Weights of a small GPT-style language model, trained from scratch on English Wikipedia.
Architecture: LayerNorm before each block, learned positions, no biases in attention or MLP.
MLP neurons of a small language model. Each row is named by its layer, matrix (up: input weights; down: output weights) and neuron, and shows model dimensions 16-143. Each number is 200 + 40 x the weight over its row's rms, rounded and kept within 0 to 999.
After each neuron's rows, "fires after" lists the tokens most often just before its 100 highest values on Wikipedia text that the model never trained on. A number after a token or word is its count.

L6.up27,178,261,225,168,244,136,135,251,164,203,161,222,182,127,181,117,189,202,174,249,203,236,208,72,184,175,169,250,210,138,191,238,169,213,208,193,211,237,251,202,189,230,234,211,242,168,272,203,193,158,180,207,217,220,190,133,217,162,174,288,199,202,146,214,236,171,161,222,216,228,198,120,278,182,157,178,178,260,205,219,156,215,178,214,180,220,232,235,140,238,205,216,189,125,231,138,230,288,227,225,196,247,206,200,126,280,260,168,261,199,270,171,171,183,240,239,245,174,205,249,198,182,217,172,281,165,260,231
L6.down27,205,171,231,286,166,283,217,183,182,254,232,214,135,174,216,251,187,212,209,196,127,164,254,218,190,200,237,162,179,173,185,178,206,186,220,114,181,183,215,191,213,202,150,213,252,320,213,254,202,281,184,204,188,183,177,218,132,200,155,211,236,189,240,229,165,166,179,222,171,131,300,211,103,209,218,190,218,244,225,194,124,169,188,172,171,142,185,166,205,208,151,173,230,251,237,281,167,170,199,146,224,220,180,146,238,82,225,235,267,199,177,302,167,195,117,151,179,230,219,217,268,221,243,235,192,149,205,156
fires after: "er" 23, " Ber" 9, "man" 8, "n" 7, "ber" 5

L4.up88,192,259,236,142,257,217,151,162,172,240,231,186,193,190,206,115,152,195,114,206,162,283,146,210,223,215,111,248,153,110,138,206,197,204,199,196,187,271,245,180,227,197,151,259,200,244,154,205,216,236,257,220,197,228,253,231,207,171,295,207,189,243,193,188,231,203,216,250,126,204,187,217,181,215,151,140,218,173,252,200,221,169,169,214,223,209,191,173,161,259,157,161,224,186,219,104,211,205,170,202,247,195,244,223,167,154,199,116,208,201,207,216,209,240,190,288,203,149,240,294,249,191,174,196,240,219,241,212
L4.down88,207,222,313,249,142,162,172,163,137,177,249,128,250,153,207,269,163,217,207,117,165,172,233,240,167,162,257,164,185,164,108,252,235,205,227,178,268,197,179,189,144,187,138,252,252,281,233,188,190,160,239,165,180,212,196,271,149,248,203,153,144,246,184,202,134,176,213,211,270,186,184,187,121,211,171,159,174,252,171,151,230,142,201,202,176,188,164,231,176,217,228,155,243,230,227,237,197,232,209,260,188,197,233,183,185,176,251,151,157,142,160,261,191,178,230,246,240,209,168,250,239,193,291,131,169,230,154,230
fires after: " g" 16, " G" 14, " " 11, " car" 8, "ar" 7, "G" 5

L4.up378,242,213,167,164,138,179,147,184,230,181,256,204,193,154,165,229,184,232,170,203,290,163,184,232,193,198,219,257,252,162,231,251,224,187,256,152,239,171,191,172,219,144,201,184,192,179,211,165,190,183,258,206,254,258,171,218,295,116,149,269,178,154,182,237,171,120,174,201,199,214,251,238,205,274,261,143,188,175,183,208,158,179,216,201,261,182,175,258,194,227,187,268,180,260,170,192,190,176,151,211,194,183,146,192,200,237,124,204,241,201,83,207,189,188,231,189,225,250,255,194,219,182,203,210,146,165,190,186
L4.down378,145,160,215,151,183,271,186,266,129,244,158,187,221,173,157,194,172,186,238,171,159,182,229,216,127,146,227,241,222,241,190,162,194,213,143,255,186,306,206,185,239,275,189,155,170,263,219,245,179,196,199,210,218,210,191,171,137,172,192,201,218,214,252,212,267,267,208,160,254,203,219,177,216,236,236,216,206,127,212,208,123,202,133,176,178,163,233,239,193,164,282,203,196,178,190,178,158,277,245,221,199,248,263,216,206,172,254,245,220,164,227,239,210,223,211,193,125,251,228,181,231,161,134,194,218,256,148,192
fires after: " C" 27, " ca" 8, " c" 7, " San" 5, "ta" 5, " B" 4

L6.up248,193,210,256,192,189,213,238,203,228,211,164,253,285,192,148,230,217,151,293,139,213,132,172,225,175,153,187,188,119,145,214,150,240,131,190,175,217,217,195,166,244,159,187,150,205,231,209,243,189,199,186,249,214,130,169,179,239,184,194,191,188,200,235,212,231,195,238,215,280,254,139,225,217,235,260,124,228,129,227,140,145,182,240,230,247,247,227,290,189,163,213,277,197,218,152,179,237,275,252,191,220,179,203,284,163,238,236,212,255,196,127,125,139,188,212,244,173,178,185,179,214,265,123,207,182,209,173,222
L6.down248,163,246,167,185,230,230,209,225,229,252,150,196,126,217,169,205,246,209,255,201,186,206,183,169,192,225,210,151,251,232,216,232,192,281,248,214,213,118,214,242,241,193,178,184,117,242,87,150,200,229,283,195,216,127,183,183,158,250,176,183,183,259,241,130,223,234,221,164,125,219,150,209,163,282,185,209,201,198,216,244,192,216,137,243,144,213,194,144,166,210,211,170,127,158,176,121,173,173,183,190,165,216,248,188,180,251,267,162,190,171,221,263,211,167,183,190,216,183,184,261,229,262,163,153,189,152,210,238
fires after: " c" 26, " C" 21, "c" 15, " Cor" 5

L6.up154,155,135,227,194,181,260,214,198,178,178,242,158,168,149,115,175,166,219,172,227,271,279,139,208,116,235,239,178,252,171,232,168,200,189,211,151,212,215,144,282,150,180,249,243,172,168,217,113,219,154,206,213,198,230,186,168,261,208,167,208,209,254,227,286,195,206,171,244,208,165,231,205,139,239,197,155,229,244,161,155,141,161,216,169,196,243,169,204,227,299,268,166,88,193,204,275,208,273,258,173,196,141,184,247,199,206,209,163,185,220,170,241,192,215,221,204,178,187,209,189,241,202,198,262,177,166,197,197
L6.down154,296,215,203,241,151,181,193,175,204,205,160,172,158,176,187,229,155,204,258,234,210,187,155,256,211,129,281,228,165,207,233,267,215,220,237,208,206,157,259,243,191,238,173,214,258,172,244,195,204,255,153,155,90,194,187,188,145,219,232,166,279,119,172,168,192,246,237,186,249,215,191,209,202,195,131,179,195,137,208,188,281,208,221,260,185,214,181,231,131,277,116,129,174,170,189,146,175,160,182,192,177,231,232,251,237,149,220,190,238,199,208,223,205,237,245,241,246,187,145,237,132,215,213,130,232,210,201,213
fires after: " p" 29, "s" 13, " pro" 7, "pi" 6, "is" 4, "oc" 4

L4.up148,171,166,210,171,264,196,183,198,190,203,152,164,224,160,194,249,133,173,182,205,144,220,227,124,182,184,104,214,179,214,191,171,197,234,149,216,213,180,192,224,166,218,203,236,212,166,184,142,209,234,179,253,216,197,98,206,107,196,195,226,242,165,188,223,258,137,300,197,192,195,220,220,324,175,200,210,163,268,195,181,129,253,246,197,178,161,203,245,161,169,159,199,276,204,198,156,204,212,206,224,232,182,231,186,153,216,246,211,266,201,190,180,220,248,220,256,153,244,164,203,236,279,202,137,211,293,253,163
L4.down148,248,154,221,189,153,189,209,295,237,213,159,255,265,228,201,194,171,141,167,175,191,231,221,180,134,192,195,194,208,272,253,162,211,173,176,218,182,242,169,257,199,147,181,150,181,237,174,199,154,235,264,246,205,241,196,125,111,208,175,156,240,205,238,246,219,190,170,144,139,250,196,179,197,147,226,203,204,251,238,166,166,176,219,166,184,279,183,117,227,256,172,244,190,168,287,142,162,227,167,272,218,103,245,249,200,292,189,149,262,150,150,202,166,190,172,194,235,184,128,175,272,271,208,199,202,156,239,237
fires after: "." 40, "5" 6, "2" 5, " (" 4

L6.up424,230,186,186,195,224,231,195,177,156,246,161,169,147,241,244,238,209,205,200,235,191,208,156,149,203,255,209,216,162,242,204,152,262,187,210,221,175,235,204,166,136,246,215,139,271,217,190,171,171,247,206,216,193,148,199,148,249,203,193,261,199,173,205,196,264,188,198,127,160,220,251,268,230,157,194,182,182,246,117,168,123,236,213,198,191,224,222,220,133,199,229,157,200,212,182,201,219,123,252,81,237,148,185,108,186,227,210,253,140,147,146,179,285,166,209,210,208,278,160,246,204,283,202,192,277,214,224,309
L6.down424,214,248,211,260,182,170,182,155,250,167,173,230,182,180,163,209,220,184,233,211,211,193,199,177,175,169,181,179,225,158,237,236,187,144,171,244,197,130,254,203,168,286,216,171,153,140,233,270,256,231,169,173,198,177,191,158,225,277,211,176,230,216,215,294,158,240,228,214,147,187,247,105,178,224,165,283,196,237,306,211,215,264,172,150,222,171,193,230,157,203,167,202,168,234,278,206,267,191,174,233,167,235,152,227,222,187,142,225,264,146,209,165,262,241,219,157,173,222,163,246,268,155,138,165,156,166,245,169
fires after: "x" 21, "." 21, "al" 6, " Z" 6, "ne" 5, "5" 4

L6.up201,174,171,213,128,206,219,204,189,319,170,302,179,205,175,230,262,189,143,236,173,212,208,175,154,172,210,205,241,135,260,140,199,304,215,203,216,239,267,208,270,178,256,222,188,247,166,181,203,192,79,216,238,258,171,180,180,216,179,142,202,227,185,209,189,180,247,212,184,165,157,256,188,193,221,250,205,175,189,274,197,234,188,173,186,138,179,221,172,163,145,233,204,201,123,198,187,125,225,214,243,190,177,199,169,247,293,233,219,195,172,202,208,201,192,165,205,210,187,181,95,147,216,189,207,150,202,157,177
L6.down201,135,126,223,177,130,111,206,227,216,180,153,311,182,212,138,205,243,146,193,269,164,214,202,102,185,179,223,138,284,168,177,195,121,181,174,220,170,168,209,161,123,226,207,279,230,189,160,132,207,141,160,181,217,228,199,260,154,160,192,270,221,175,211,190,224,234,160,186,231,215,243,233,165,192,240,144,218,183,144,178,172,167,147,270,265,207,124,205,230,226,259,219,215,206,212,246,215,171,264,245,170,240,240,227,204,186,160,202,246,253,224,180,252,259,212,196,246,203,290,199,193,200,284,171,158,232,206,174
fires after: " mo" 18, "g" 16, " Mo" 11, "ga" 9

L6.up463,166,169,198,260,169,256,132,187,181,236,180,146,199,201,166,269,178,173,263,186,154,181,136,230,231,185,130,196,168,208,163,219,146,161,182,220,183,115,269,188,239,109,192,188,207,163,257,195,221,239,259,194,136,207,221,247,217,222,149,177,222,170,190,167,172,244,222,184,274,211,198,189,193,223,235,95,193,134,209,200,207,214,230,111,175,209,245,199,258,158,229,213,174,206,192,201,186,160,200,185,297,197,181,279,185,257,217,179,216,148,226,186,174,154,185,268,212,181,214,163,244,177,182,218,264,209,170,242
L6.down463,270,251,238,214,156,199,208,170,267,231,123,120,216,191,199,213,209,220,250,198,220,201,172,119,209,257,237,240,248,120,165,243,256,227,215,157,171,214,177,198,127,220,194,206,227,219,178,212,166,262,223,183,132,237,227,256,251,153,237,165,155,199,244,174,226,167,169,223,178,133,198,250,172,176,171,263,231,223,181,245,195,129,230,286,170,275,168,175,184,219,233,205,142,222,210,141,165,197,204,171,229,229,229,160,196,189,219,198,245,257,230,252,183,252,212,143,186,77,208,257,145,213,186,223,200,222,221,180
fires after: " E" 22, "e" 12, " C" 12, " U" 9, " A" 8

L6.up485,155,218,131,175,108,254,168,193,215,220,183,213,253,298,205,184,220,187,127,208,271,147,194,190,226,234,210,257,246,180,186,214,171,190,218,199,192,182,224,214,214,194,191,152,204,246,180,181,191,186,238,137,268,202,201,154,226,299,186,103,175,275,156,201,131,170,205,290,220,235,159,211,182,265,121,223,207,146,249,230,186,216,243,137,165,214,187,174,269,212,188,163,189,166,211,180,147,197,221,235,188,237,199,253,187,158,230,195,145,219,217,213,149,266,178,242,173,116,175,189,236,220,189,168,137,145,236,192
L6.down485,173,132,305,218,183,190,171,225,195,219,180,113,232,195,200,196,181,251,243,193,234,133,283,216,213,213,142,258,199,248,123,212,219,208,195,212,229,153,180,247,194,231,200,162,162,205,193,227,169,216,258,211,199,143,197,242,219,196,186,217,212,244,242,173,299,170,192,197,169,257,187,153,187,147,166,179,210,224,232,106,200,258,190,220,201,277,171,236,238,185,217,168,239,200,204,204,172,199,215,255,176,210,164,177,204,194,202,257,203,304,165,131,168,190,147,241,146,296,177,225,204,242,118,241,183,279,191,141
fires after: "s" 20, " was" 8, " Mi" 8, " be" 6, " is" 5, " An" 5

L4.up279,206,200,162,219,274,195,159,233,174,223,211,245,214,181,244,234,222,192,112,146,186,250,139,266,193,244,169,268,232,200,220,304,174,202,209,171,202,225,136,182,189,143,215,145,119,177,174,184,240,133,186,225,215,284,136,221,220,242,192,213,222,147,176,179,161,257,196,233,185,191,232,144,231,222,179,157,227,185,196,192,243,193,245,167,215,254,205,194,271,204,195,199,211,171,245,188,257,205,160,171,282,224,237,193,117,209,200,193,250,248,268,243,247,166,226,290,164,141,280,197,214,230,152,219,207,209,273,165
L4.down279,163,165,215,163,141,217,237,201,173,194,200,200,215,228,212,180,171,130,235,194,221,157,137,195,214,206,187,223,162,145,224,179,199,174,242,219,157,196,254,187,227,204,198,194,266,207,221,178,203,120,232,205,117,277,156,272,225,131,247,273,228,196,159,134,111,145,151,212,229,211,205,180,173,190,162,229,225,189,235,153,190,184,180,181,139,158,198,172,132,251,188,177,224,155,173,221,184,239,248,163,242,189,271,209,236,165,164,222,160,185,235,210,179,155,180,190,239,225,199,159,252,205,236,203,131,243,145,195
fires after: " G" 22, " V" 18, "i" 5, " g" 5, " Z" 5

L6.up409,231,185,139,204,233,202,242,281,235,164,207,169,185,180,129,145,169,261,245,216,154,177,157,207,230,198,207,217,189,221,208,159,160,264,186,231,173,233,176,194,143,271,205,236,106,233,165,244,172,145,210,288,318,215,218,206,112,231,207,215,194,168,144,201,295,212,190,290,240,199,148,208,207,252,218,209,273,181,210,160,193,202,238,286,254,224,157,250,192,188,245,266,249,152,253,234,212,131,195,200,133,195,232,258,182,237,179,193,156,231,155,196,155,202,165,215,208,147,215,208,232,205,147,215,239,148,199,117
L6.down409,256,236,164,222,168,204,163,230,189,170,188,177,147,164,165,188,234,180,150,228,253,235,163,184,175,87,134,191,169,230,182,155,238,272,241,271,205,244,241,216,215,174,187,108,224,161,250,253,153,221,104,219,203,168,242,247,242,188,209,183,228,211,209,232,216,215,210,198,202,232,221,238,171,187,173,200,209,91,183,127,247,207,181,219,219,157,252,155,229,207,162,170,297,212,163,183,241,183,161,238,175,169,167,265,179,154,216,209,219,252,213,206,239,151,154,182,171,209,175,160,77,220,181,200,163,195,169,200
fires after: " " 23, " g" 11, " po" 10, " to" 7, "." 4